python train.py --n_layer=11 --d_model=256 --n_head=4 --n_kv_head=4 --head_dim=64 --d_mlp=320 --vocab_size=2048 --activation="swiglu" --norm="rmsnorm" --norm_place="out" --norm_eps=1e-06 --positions="rope" --rope_base=10000.0 --rope_fraction=1.0 --qk_norm=true --attn_scale=0.125 --bias="qkv" --tie_embeddings=false --parallel_block=false --init="uniform" --init_std_qkv=0.0327 --init_std_o=0.00697 --init_std_up=0.0327 --init_std_down=0.00624 --optimizer="adamw" --lr=0.00181 --beta1=0.95 --beta2=0.99 --weight_decay=0.14 --lr_head=0.00687 --grad_clip=2.0 --warmup_steps=436 --schedule="wsd" --decay_fraction=1.0 --decay_shape="linear" --final_lr_fraction=0.0 --batch_tokens=65536 --seq_len=256 --doc_mask=true --train_tokens=420900000 --steps=6423 --dataset="wikipedia_en"
MLP neurons of a small language model. Each row is named by its layer, matrix (down: output weights) and neuron, and shows model dimensions 32-159. Each number is 128 + 24 x the weight over its row's rms, rounded and kept within 0 to 255. Numbers have three digits each. A neuron's up and down rows have the sign that makes its largest values positive.
Before each neuron's rows, "fires before" lists the tokens most often just after its 100 highest values on Wikipedia text that the model never trained on.

fires before: " "
L5.down16:173131132112108107085135156122110155110169120125115135106175158155085087162134089111124112133097132101139154173096110093158140111096131132120151152119102124092154144147127111107111138133108086135153108128085117140118114101114093159129092115128108115160135137115077151106167118142141083084154128061121138116127140139159131127111137159170112086119156156124124154128140137131152102141132

fires before: " |", " of", ",", "el"
L7.down141:153125107143117120121132075112084088132125103123124140099102098095124138138095110143102094121092134154099168179109110120169147138151139139154147127091126131110164136130123079146172136091169130152075140133113134147170153124167114120120117151103161185109153102145126134144118131128118110111142126149126127129095151072138108111151112089141101116115130088146137158122124150135101157144171

fires before: " c", "-", "ode", ":", "N", " feat"
L5.down223:094094109150082181145095120133111097129119121168154092142176107140111107135162108157117143124131154126117106116133117069126161088090121088140153146136118128166154132159133139140160181112134135146131135130136133184131143143162199075100141133132109169139164095114133148078129125166126120109105118114159161142135142097101124157137123130126108131091158123132132101140140115164123133111128

fires before: ",", ".", ".\n\n", " and", " ("
L7.down156:130129116128087141122098132125116128121137170102172126084093144112137104144155147113115119131108130165175133142118085132090146156177141152130137122191114127111126155137130107122172128079120150124108108154086117139106160105129142124119097186155198132097135154115123140111154146167079189119130135092156117092108130130123117125105135146145135136111135131146110144112093128150115113104127

fires before: "|", "-", " ", "H"
L2.down33:118081105111128129119146147145142139094138090133158113105160149084130144134114163153064108108116124151127124122094135096120153113132142145191084113115100074141172131111099102166131148161143129106119127110105133141123149105172137143120139151141140101118152101101157133139115162103114111109130169123153085131080150181107125151144148134153126107133136105160105146128089169087124114138134

fires before: "-", " "
L2.down141:130153105149118142093111139136182083148138076129140085128134076109100094110144119152139063066125153132139125140105157135172111127138131131195130095149115172162107135084106106129088159119111118142157129125109117141049119102096104117148112116113185125158192146118080144151160155144131111154131136115096131124102114133125103105132087128140093115174118116102129083106072118094111136128115

fires before: "ed", "er", "ing", ":", "ington", "b"
L2.down157:081174140155141100116131127149140148166137087122162143084129145115107133169137172142099148091152159156117096075096177147146165142161115095118136134114139157143130127113124082127163120074120105101115125105149111128140115172149085125122139139115147137183105143124133112108116114138180079147131163112143151134113127140121139144085134109124114104165140121112137131158127121133157154106137

fires before: "-", " (", "ity", "ect", ":"
L5.down139:118121112137134144122111136160137164135103078157166083125143153109131130135123104111096165110126143114171118139131131139117124153155125158091090097112120153108123129178119077088119111096103151146136157128186116095110132173150103131094122135119102146109159129156118105113140155116141104114108165145114105112124101102119136128146140098136079094139113143119104129134136135108125106077126

fires before: "-"
L7.down82:108122100127128103100130094131086138146226197137120121057121118123137122117149166129105131118149131166183127148107157123131092152154141144125111108120129141112159138150058117138143117060129101148128135138141142129170116115130162131083132129172107127121124112118135122133161145099086123099140131148122132126119132095147134123134134092117089114173117128129131158145124120120045124106125

fires before: ".", ",", ".\n\n", " and", "\n", " on"
L7.down147:126110078132093114114153111086158133132198187084121145120153139107095137132132145097139121126075117175097134114152109085119141124127128145112132111134101095138156122127142117159132179093094166123143133172127136150145116121121108154078148140134100063104111130119111112157129137142087132133149126129133126130138067124114115128129087097105138128123136135130131106173150101113110135118145

fires before: "|", " ", " |", "25"
L2.down105:117145155138106148137165127077135108154128119113103113142140137114095155101122119169090118156087135157155107122073101140150128111112157118123164151091138115141139118124136106146179145165123118139144084123117138134138128122150122108140090142106171101113097155122151167151146116138146137087111152183150109126094128087130098156147117128205142094107144167147186146113117142134112104167115

fires before: " ", ":", "ity", " the", " of"
L3.down71:100150144074157130084150117131156111160121150123099128157102143124173123155123115138127097141088117119146168125122104107104175117145123121120122131128115161140135154170132113135149073108125143169119163122085117146172158141132107094142123115143120118119116127124100137141070107153148134141152114122131140090203091088177105139169128156109128093124198133133141121139118165123111110134120

fires before: " |", "%", " |\n", "1", ".", "9"
L2.down156:120122134108115128161137131136124141147121142153104113104101112157115137163064131131118116108110124096099101124139119100149172134089147143157147155119125109141097120107125140116122117083085126103131130124120155136166135131147157103118100140180101123125144157172136137105161105125099116147191122111124107081142133099111110168124136130139123083100098113112147097101110145173139094099137

fires before: "==", "A", "In", "The", "S", "==="
L7.down179:125136143107108116092139101145117064119119116143134099126119135140090116133102166140189128165116125103129160091102124120109134098129110166148163155118148158156074147144130118139131130133098109165113113143096129153144159123144128136152176166133103143127142141116123111104126095139110083155122152157129101099158157109137119159086110137111186133155121141118150122088101062100138142142105

fires before: "1", "3", "7", "0", "2"
L2.down38:154122108132121127126125109128109131172102137133138141119113147114121136139159136195160096125107087135111104146158116136118120158122108115134096142106117128152101105144106144133104096108097087118130128068151139178111120138158162139098118167164104135083095153129130148112123120115100131123127125148137145145155092145119095070118130110105159114112136134102141123122073127133130149111111

fires before: " |\n", " |", "."
L7.down316:088134096118082073110157105085160148126167129115133127122152118079093096109133134120203152117135137159095109115144145126137104127151114119127140067098082123123150088128131131188166131135129175158119153153164166158150138150107130099093142101094129150097125137138083120095163122146107141104160152127119120110116161074090112150126153118114154114115125152146093094189088134131159144130121

fires before: " ", " in", ",", " June"
L3.down241:102112125124106124114155124082149118119132112125129089099136101126123093124123104140155101133193146119102106145132126163160135158129136134129134148116109097111129129120132147112118123137121133171106103146108164136128113118117077120157102087135118119107128126119135138114123096156074057096120147157143133107170171146134126135119130133136156148122163116130126105152095138132100141129121

fires before: ",", " ", "T"
L7.down31:149135165162090129120124154091074148170136099101109073099149113113141131124084103096164085134112137098090158131091130125115127161162120120097107079132128159157126124156131138116122147166130150150124118160136117153122141138096110112124125077125124099112140152129182140151167131144093157201158171136158115135139146113122130141132113136136127126126097119136158106088128168100149161133118

fires before: "ed", "ing", "er", "ation", "ment", "red"
L5.down152:172144149148127128101124111121176145140112143147122140117152156119105151167126167137125134109107131142140108112111116131126097178118132108124147128116120177159133137156079096147128138125130136142106145138147098126125091147161120165145131152164127110081105151119155153141114116167146122171187147116123160152171140115143204106115100123132115115126109115075101108170140134136102114129117

fires before: ".", ")", "S", " |", "%", ","
L5.down60:150168110143114089115132136120161132135108196116118158167148155084130130130156145136136165136110126164122113116134124140096107131097139147130137134154177088136126142135130175094079132162148134131156168135132167109121162139179119112126140180099103120092131120094108100126154094105160113128136114121044153139145127124132134143093132103149108115166134102134101166124079153134133151138113

fires before: ",", " "
L3.down181:158108123119135099106097122175138101102123123143112089148120155133119126114116093138183088094133152133154168119133121115176117173130099123116150141118117159147133148163140100093150087181108129106118092117108139096102115130134115091127143152140168142123162153151137126124093170175099131143148114147149145115119100099131135123140126164126122148127143143188142164128167191130124149098123

fires before: " ", "onom", ":", "es", ")", "e"
L5.down241:077078112126106195101130133152142131120083101133106144124140098123129125135131126146064158172148130099184121104166146178136104094105143153128140099083090111150110178106129122118117092073115107121099087096133119143147129118154103126098112103163162120122128067081135108098127184122163117123151155152127139140176109130133146137139127118091143101105101137121133120122123070120103110096102

fires before: " ", ",", " –", "–", "),"
L5.down285:144104121143138096110149132134162104143143122142119155115149115124148094142147105155103137120118124138114103120145093155132139163096137160157126103151168093159157168148103118141098170099097080106084135113121092101128093150152149143111123148173130161114101124126142121157165101108159159096097084094149170140142118134151123099105136108077114123155116173130158165136152167148105122089131

fires before: "born", "|---|---|---|---", "|", "|---|---"
L5.down213:116126133126149149127107138152113125141101108135172127099122154155114151112125129114146145165164094134165149114143135120118122130113128128104121121129131140151147119147105170120138135095111141096148114158081120176113109129072138109190121126119137116162110161097130184151120081127094117169087117092106134145134100139134115105139129154152097099159148114104138112116096163105172134146094

fires before: "-", "v", " the", " \"", "|", " a"
L2.down274:150146118119156128113147129159121130115133173107099115115142134142132123140110095123163138126157076103081132162151131128154149136135093144183126116133149134126110117148151147154145135135160122131070158104102138126152150128139116118087187132140135128117168126096124157126135140117166131105092143124122167127137130107147093123132149138148109128145129171125097158138097085134129099159118

fires before: "-"
L2.down78:118141141127112104119091118164103122113091161085166140139143105079084134139130163132109122121140094175111116145151151121163149123112156176171156138089117126098127117138130132131141121112144152126125130130118129182121143162148137091134134163105125145117088167154116148135167066104104124137157113101154152131162113103129138157137099184121092138136159162134131099112080145101145151168147

fires before: "-", "C", " feat", " c", "+"
L2.down191:173117143170164145126099102120085164095135138134129128122133135117100120088103182132101160100113131096117150114125150151111099152134132111133139096088136133139157122097138147126147111140079124151102115158131107140101101124128133127160111114128131133098151093117142152140106120131144117097165138153155103129126177100124109154128138130112153095131122086125093169140140122163136095104087

fires before: " ", ","
L2.down300:128131147132133165124133157144141122126102130125108129102152126119157107130164074135091076079105144118113106159153144151144182133110154100132139176114152099120114126104140146120140182150071117144125108130089122109110166154111133131106179154137175105113099102117101149137141097154122089119167099098122172107141106140143135092127137151142108095126135114118129129119139102135144173116113

fires before: ",", ".", ".\n\n", "s", " to", " and"
L5.down273:103104109128156137115102116104127147127118129110115144143141134153098093135143120125106124142143132130128076116119126141106108110108140128135150139133147103089118133106128131142148109121159146085152133123123172162123084129143133098118121107126108137154135140118091119117168150121125124129158147147150122141084116150115123125120157073134109083163098133131131156122157104126138135101170

fires before: "-", " ", "|", "===", "=="
L7.down19:123090111156127157077115138159099089104161099085110090158142094163166157126092121114176099175116208118158137194159112160099081106133127136145138105114132124117179123141110142148137121108151101109166164118121127114123179133115131133108102143125146141128154117146155138142106119135077115155212144156103154111139099109163123131076138097130117125118178142151192142128093133085149137118122

fires before: " |", "\n", "–", " (", " –", "ification"
L3.down270:131120101099125135116161139162086151112094092138129122149100134097099123135124135123131099135117138103141131191126148156110164140160150114127061094094097108097161123161139153133144157128115164092138111127127140138117155151102136091111114136089116184125119131129104143126148116129107163070185135136120168122094151135131119102147150099104126100103147172133148126149140086116128127096161

fires before: " ", ","
L7.down239:127107091117102104073116122156112150111105136136141087110171087105156131113140133111157160042143109152105142129110140142168164122099129126165132136129149146090108099108156093164118131119129123145128137131129151109131126136089165090094133143132100202128134123145095132115124091114114143132178162086106108101087123108168139112150132120152145133095105110128119152122167110129193106108112

fires before: " ", " the", ","
L2.down194:105160096144103105129122132135125138106130105157109144094137107082124102130113117113104118095147117123148193117114135149109162150137187101144115148115167099108085110163121099107124157117072141163103120131132175124128147117118067128117151114159110150150104175124119123180172127127147074091172141150125100111153164128144102123084137157129106168112127089124161114142100155169131113131130

fires before: ":", "-", "2", "k"
L3.down148:102138152088090142155114124105129116107070189118102131150124114079108134145143135125147087114138153120133115072166108119151110126123118126105144144116101141152139128124148110103131140095097117213140109130136100156113102121134154121117110110101119122163127124150140128125148140102116161127106156122116126177141117094155131146120092157135149124187151119101156123114141102145132120131172

fires before: " |", " (", "av", " Ed", "qu", "to"
L3.down104:132106103178148129124109150113172102142117105172097167116143201142109135141149121143140176120128096134111124137131136111168110131091103190129147136149121105148112157145184107136138119117112110157163127119123145132140133132136123102106127140127125108096080096139130113084096167136126104084133099113093122119114152137122099140137141114149140146133127151125093092136150132113135132111098

fires before: " was", " is", " has"
L2.down288:100123191122134143123110138134114117113126119123127134098131142100119142142140150125072156187110122149109119130158101119090118134156159115085138127133151132095142126113116159110137159142102150140113113122158135130135135140128144156096151162149127152138119158117144105121123126128105148126122149141127149177129129139117126185109138124136102118114160108168117132117111197104112092119118

fires before: "ed", "ment", " (", "ing", "ition", "ent"
L2.down19:125177162133169135125101092124156133117172114055103122141139135155101083118088135117109140121113129149064142122151166157093138086144133130155121114149110145141122102122115107141076114136126172142146128110163116133167119113139117126144145111175134120155110128128133122129188129130163088128162157145146112154174176132111112122127097140137097140169094123130188169132142135120104153141157

fires before: " |", "^{", "%", " (", ")", ","
L7.down210:200139137112148105164159131159133138116064116105147125091088154127134122145137142152121124152120143089147110119162123149122121113137105138119103123097137148192115137154137148144098122168093096140130137145114148110093116146124150147128076157109150114107150123169107147151112136133113132157090101130109145156109132164147129143080175106151145122115121123101106096130136132107137091125136

fires before: " |", ";", ".", " /", "7"
L2.down70:129155112083137147132135141138153150136169046182146117149107116137109127153126125138105113121150128142129146114151081127141139128154112150171171115126096143146109127102142139112100144127129145174123140059137154121161072126149153123146121130148120122151145125155146131095154101097104113194156134126137144117076142147125134135164145142143086154105086124148102111129120126117133158152129

fires before: " |", " ", "P", "eat"
L2.down12:143176109132082153109143133140111156141123151110116145161103117134115142137106093158135123100117140124073149090085183133106105137099096129095135145121161189147174111143128103107110135103121148168127132166140111139172112115090094119133120095135171161122101060104104115154086115121137145134141118100113118151115164184093139122123125171077146160105139136139130130140130162134159128119166

fires before: "|", "|---|---|---|---", " |", " |\n", "%", "l"
L7.down252:137125127172121127147108139134149134138165122147118136122116140112141128140143101121143153119119144111154115134120125132155077125092159120080143126116119097157126137107170117161129143127133127133122154142137114158090113117155155143145166107143156137125097100120161145110081121075170130094123157131187117139162155072149123130138137137113103135115103198130145136113142119134096123140163

fires before: "|", "-", "The", "===", "A", "=="
L3.down57:138139123148113112094146129137121130101139088130097113111156120110142136129097132149117113103091119123108107175079104157142136105149142183149108161129129106149143123117107131131106135146132147137153096155145174188159166121154131140127119134165097080083135118113104136119134112123125090096146167106081132121144134120152141100137138178112092103123131091077089168157132115113147103154133

fires before: " |", "|---|---|---|---", "|---|---", " Lab", " P"
L3.down247:114118144133129170140123159125117150125151144118148144145165167085107116099117158142121096116136111118098124104120157127132116136078134144106113098097153083145136099150121172102109143089167119071126124108157201106112141098103149096124088085125134158113113127120105157140104090085150113110110143123130149128143124143122142145148133123109120092130181145156124131087107116146096137168138

fires before: "|", "|---|---|---|---", " |\n", "|---|---", " |"
L5.down20:154176153131138103150101121110147143158108111080153087161094118088105142150130101119148106171176138121148131104118116122110120112089162148107143143151107128099107095155111152152143098125114146158141133134120083164129123112151116147175143110087110111125138164140141106115092107139126108108137126128134095138165136133140173119108158110149119157144163135122099144132130132087175145104134

fires before: "-", ",", " |"
L2.down305:139115113120131140143126131082157141099116063114151139108125116112129142136119120164111096115179124131127097108082124151104138124159157119103139108129155140146101126149131164093121155103130135121109126130121112106123129121131068121147124099093150106162172167076114101142146163124128079100147179179088142094115081110096114162128140165175094100102114153128130125070127107191122148120129

fires before: " ", ",", " |"
L2.down299:105133152138102155128135117083145137115119066091109149141075133135122126127148119118120103130090112128132120177098111151158130127160143131078093135104135071082101145139157132102179176167145138083120141107097152115126125090125162117153180128113165152156133133127151140111148109145118123117125106113140138137142128104119124097143148137151109125160127132161121108112140087129137160108103

fires before: "',", ".", "'", "1", "3"
L7.down191:126093154117132112141129146123081138164147126105133128114099147122123133115113137132133171121102151161111133130104136129117094138125141165176112143123125131128075121077102090169117123132094180111172126121138145128151111145137125089132098132171105110084106165129137171107134141103104129113130124154123125109114126115133109170126107141082116093126138085132117105112123134123179110087122

fires before: " ", " the", " July", " United", " May"
L2.down164:116114130157122152116146151094157139142200129121139163147135137136075127124096140104129069163126112113147144127123153095133119129105143096182138165130137127103146100136118126151122101098127141121144119124126145108153106135107142149116122077122112071124123159109113126116141116086094118148118112052104094114126170131105128116134119127108170117096146103052160104142092102111125101147145

fires before: " ", " the"
L7.down260:134149126155119129100161122135155103149135138180154123108125105161146150148075126131115107166124128098144131096131148134171149141108115116162173118097109116115162132099089095153111136147115162093162121079122105113162143147127083107131101111146118109124102120150141108146148092169133110108101095147086084157154149138128169127143157110151123101065127106115119135172119121126151148131178

fires before: "C", "-", " •", "^{", " Z", "5"
L2.down227:147089087147125147154087118110149159125106099158114161094148125149144144114129146121123120132111090159159155113153096121128132106172103106194143076102108153122119121141107107108121141150091129128165157187104182119127133127115091140120139131179158142172125117114104164137161160141100105148124129073079126144129117121140151136131121120154059146121065138110147125145098143106071118143144

fires before: "-"
L2.down135:107156139116130110110097120151142111088089117129133090142140091153110140094112109117151118110131120092084115132136081116139111106122150119117092146124125077122102130108136112126099094152138108164141117145146185119136138129138135086131144156164107089118111123118070098123090118109172123093108147130099150154102134093136172116097155111125160079152149137119116147146159145121129134144125

fires before: ",", "\n", ".", " (", " and", " in"
L7.down175:121150100153095147117124148102133110146158180134123161121136103126116107166108163113101108148125152160159133124148139111154148144095153159120155089133116133162136120129110150151116155131110120121105149148069129151145108154167106132110146130176124141109116107087158092112149103120082084087136123101152131098113116115124125119114122116155112113148147082144166155126128155152109120108077

fires before: " ", "-", "|", "A", "L", "25"
L3.down80:099114126115140102127109158145129158160142111163132118146170101098151129110098142156159137095170174134134169126121127135085111108128088125138140172101157187131120107152148110171140135099109124170173102120106102123107128128108125152071120122101116146117127122147115115173142136131101119124109144078185099164123170137126147112119122097146093120101121124113163175124082114100173132081147

fires before: "-", "|", " |", " medal"
L2.down293:133149131130139116133133155120146158139118087170127120094155134117101188131169148137105130125125096119128105109136101110095126140189116172159107181109090161161154171072107154099133145098112138156111144106105114123143134124080131113106146109147144089125136141142109166154059138171120117118157135156081108140134095116129126143190122111165087079118155127112123127175098151111090173109160

fires before: "=", "A", "P", "u", " ", "C"
L2.down259:173097082129109129074140091102155152134133161110101175106132149137118145127079132131124145113159099107145132144138145129145119148099099074136113129081097083071162107117124076091139102130129112143144124119138148145122131132108117109087144076078205145140154108120112145140092129175158157128138115118113171123124158132150129110156113137113084122158131077156147138127116134129110161119141

fires before: "-", "=", "P", "A"
L2.down7:159139172116142118125144148143129150150124128129095151145150101108177138080127168161100136127127115090159125117130093163095135150128128147116103148103154109132158095122149145090124121140136135144108106161145128158096094153133095185107101095131148148110120108120138129124136118137154123124102144124143141121161145116126107134140100140097127067160157113102136106124142151131138114112129

fires before: "19", "20", "18", "17"
L2.down129:095110113147114131088103167122089085150126139131162142096096099102144144106158121124086140166096117087141169095127109200140099154104154130132131114165114126167167136153121106117131116116091099093105121094121136107108097150097105130087143124105144110127137085103117139150093095123138172171141144144119171149130159077126122118142102161139131112106068094170126121128151152131126144133135

fires before: "==", "===", "In", "A", "S"
L7.down243:094096136088128139140111161120145090126170138152125117107111113109107185147088117147111125155128100119132149179184112155121173120137130164126118137134133113119127126150156134119141152163163131112120124126059124120086132122125106096108108116142139128096151172167160129120150141161134118120106051157120123161127172132135149146127148166169145122116087116139159114120144123132144084120124

fires before: " ", ":", "-", "ic", " the", "T"
L3.down31:114132095117072136133094145125082148150135110128109122151111134109119138142087133135110153151090125118120145091132112112090116141110151103121124085112134142108126141135180152159094139168144145140142123141129126136105107105110152104095129141149130158085114120129112161187120104105147070078104161120103137144150132140169139114158201124091131141118153089114157094148104134142153104129147

fires before: "-"
L5.down53:126106117120156117137140154110137147116090116157145132148120139110109088091147163088114132092089143145111086148142101071147127157118141148213145106099097128177151139149149141138111160101113119130128113156156144121099122147149135130179144147120148082096177132100108141117092123098094098133180157095157088140148113103099157162097098173109144077190121109100142087104152113108124156133135

fires before: ",", " the", " he", " they"
L7.down120:084126145136149159173111134120137120118097100145141068113149127135156111130076170106114114132157123120109165077139132127101089160160126122128144123171097121156134128140083135138128143130132140153091101096127127132127125118130131107134094107117111156124144177134119141149141153118074133111124130158094092125117097154101191120123091117138138109178064138144075113132136117131171166095129

fires before: " |", "%", " |\n", "|---|---|---|---", " Go"
L5.down130:159153135135091128140093157176119113132127103152130143150131117144119122122110105168126141156091177094107124148139137102148103130091165134155130148108124119181131131147122128097096117200148129134163172114142157131109118143127147106159129138129162102149097134122179119150123123140158131124100131108142153152122171124156099108115095102137131143122128096123109100115077115142126152106075

fires before: ",", " he", " she", " "
L7.down44:098150128173163136143127109143127128146182104142144084114127122116127144106152108124110138116147132155152152155100138177140072163137179145171116105164163136155150109146116155150141104131154143121147116156104155166129139176121136143167114138078155136093142142133149124129141150122128153131119147106081109154138102104110145104136086116116122104111117163146096138085162125143167140112147

fires before: "|", " ", " −", "|---|---|---|---", "D"
L7.down284:121148107118116108157100129113109122112098123120129117159163160116140136170110115132083121108120113137131118178149132188128116097162127169157155155092078080147140167148110143081115144106138132137154120160142123119141147140076129145081126115087116157103131139168106128117144121138096132140165129097120106105156108120135165142143116098113097108143146119118130124111154131094150117142110

fires before: "ed", "er", "ement", "ing", "ers", "icip"
L3.down191:116135139157117130164153168113138126161116088147150068113127085126120130150125134143125130142135101143112137155123140154133115121119118152133167105112148140130140163092131082118080145163114157159137122122098098156148137179124108111086182132120146101136115077141149147143086111141106056131171138112136142142120095141110149080113150097121091118128137171113151140141079130106148126134157

fires before: "-"
L3.down269:104103144135133178092151150139129140147109087135142177178133127157125163102094067129128128125095140089149147107122090135128135128106118124190113149104101113133110113125152122134138110112144121162119134141152166150126130093123132123170118181107153111120107136106080120137107112096090093127134089093124138133177108137159166137119135143102144121148138125110131149107136132075183169142114

fires before: " ", "19", "°"
L3.down275:065124106146151130099166116115138099133102120121125138136141170100129146127151129125104154127138112160138140158080101157148096170165126110162117108146145109135122134167111140133103139130121169103115173112155146121081096132158140100134126108137101150086136097134109126128108143127112140141140103166149135170120136157146138120152095110127097120169088160143131101191128159133121075126160

fires before: "-"
L3.down312:130077112148140116125103136129144138160118120168116107129156169094108104109168151128113156127050140170105121144098131103143106145158092103200104133055108164161105112137158129087077154142129133102122117149165147153130131152140121110140130127146175116104102090119107141089119146095107118107120175102125122119143124112135132133126088161172083139147109122117131107121131151117143117136127

fires before: " ", ","
L7.down114:092144099156112167108102117140142151104131143136119139113145160137136125131139162107099159122141109139161152144112080211134123143109147122142117113108168127165126158118138138142134150111061119147104120136121134083107143151098124097092169109129141107163119124127137123132063086148086101138164118104111147119125128099155125154138117126119096082160110146119050133112106129115098110135145

fires before: "==", "===", "=", "In", "S"
L7.down140:165134143126106119126133162083123117113085121170168197150104162161111141113103125135139100140127128097117148092140126151135124069120136107117163142115128092175114120146121132139151168173120155129103112160089114162086122130151139111129131105114127140129155186144105100126111110140098123156153117106123116135147167123129135198117150165150160096130106138063127121146101119133135113143116

fires before: " ", ","
L2.down6:134165118123123108124111119139106173131110090182163198130122132164118117106191155128096166090135092088144131137130118108120161128112177113139098150118140136140111148108137168160125143146080164146188134112136150093090144106127101110125161164176133126127136145132125158184148093132132069152100098096115129164142141143136111128144156109132110073101127148160107108105144111108118104095116

fires before: " ", ")", ")\n\n", " m", ")\n", "."
L5.down233:129128096124141123148144140107143141164112090106145147120116154135144126160164119106135129080146112140119124175095154132138139103110125083142161130111142140156162156113117121110161144123095136099145133108116070143151143121117090095106134151111125155150092119164122119123122156087128139137114115050121120121158136126152153161088120173106127055124144135131134181139146202119125138172122

fires before: ",", ".\n\n", ".", " and", " (", "\n"
L7.down244:133098107121096103149125143138141124116102166121141113142137142154098116133142152106120130091112145162138095121117163127124140147148184129146116109171136170114099140108138119143109145159144125136146139149156102120140150129115122129110137153125154134124129165135141139118186114147088155130171124173119148144124135129136066064134143103134126126127152182141147145158131097116121091117118

fires before: "|", "-"
L2.down236:129110124117106126150137148144108118075114086136143089127145151077078186129122140140107138142133156150150118097060103110119117120146154149194135094123119111140138142144116111143138138130111096109135116124141151127131157098140122119118135147150138104111140121109145128127141157121114095111113147157125070130095131116110139201120140142109128119157116129151112135101111118106140152149113

fires before: " |", ".", "T", " |\n"
L5.down240:063142175089133162124146122141154130160124099152147127122161103142150128115106145143119107159104116078090128119126146114101115137076123151136138105154144107108133154112173124139122109154111084118140116138124137135109087153094152076105165149157143126136152123112071133089150103095151091142169154121127123135094145178150119159136152179108121157168084120159178141151134105131106107103140

fires before: ",", "\n", "ing", ".\n\n", "ed", " |"
L7.down307:160171076126105122122136114124100133138154123111107127129112171137109115097126133137110104091177147148091145161114141162119124082106079151158130082171129142170146155091106118111100133094136108124116132133152116104139142142137152100114117127117138158130094113172092143138131101092100108148158116119166099134123116145171121116165174102132073115118107127128134156106145135154149119123136

fires before: " |", ".", " were", " United", " of", " |\n"
L7.down151:162091089177100123084131137124155122136102117130136139127165120117135177103119165138145126108116138118107129098100131152123143119121073146145115129162110142145142095114183138129137141128118165158128157146116125130117101125103113090149158079125125071082185091108098119151135107147126127099129111147113103096132114117136154133153126106134196148116152127097108144115158169120118167179107

fires before: ")", ".", " ft", ")\n", ","
L5.down287:185090140112133130127121106106144168107151186098134126139117138149129114109158121145142148143145152158140144118098118106126085112155073153168177098120145104099158110152119151119150130100100092053146128111097117157105107149103128135162092111118139116113085177125125114148144114107170094137133141111119146115111111107137154108115123115120122143131113088120116132124148130116110098080170

fires before: "%", " (", " |", ")", " km", "/"
L5.down59:144156120136136142075138120079132129135101157180100155091144138090088111133138128139169138101145119113150149156127163107126099124082100128159089135141130140193165132109167132121125144082138112112101112162136108177099109161187126123127099127099147125159089135134133120132088124130182131102106071113135121160127115150134118092128166140136119080087131133105119113115131144127166131147105

fires before: "-", " of", ":", " |", "es", " |\n"
L7.down35:100167093109143124122132108162132125175136157123168161164117132153110148160110119132141141129160129173125123137121108148159124124090142104187103164109087115148143152118100119128124179116124081151130119160124118117157104111137133110105163147163149104134131121106092137136093151130140100102117064101144148161149146173131165118159108125118083116145142132107111076134109169174145109096106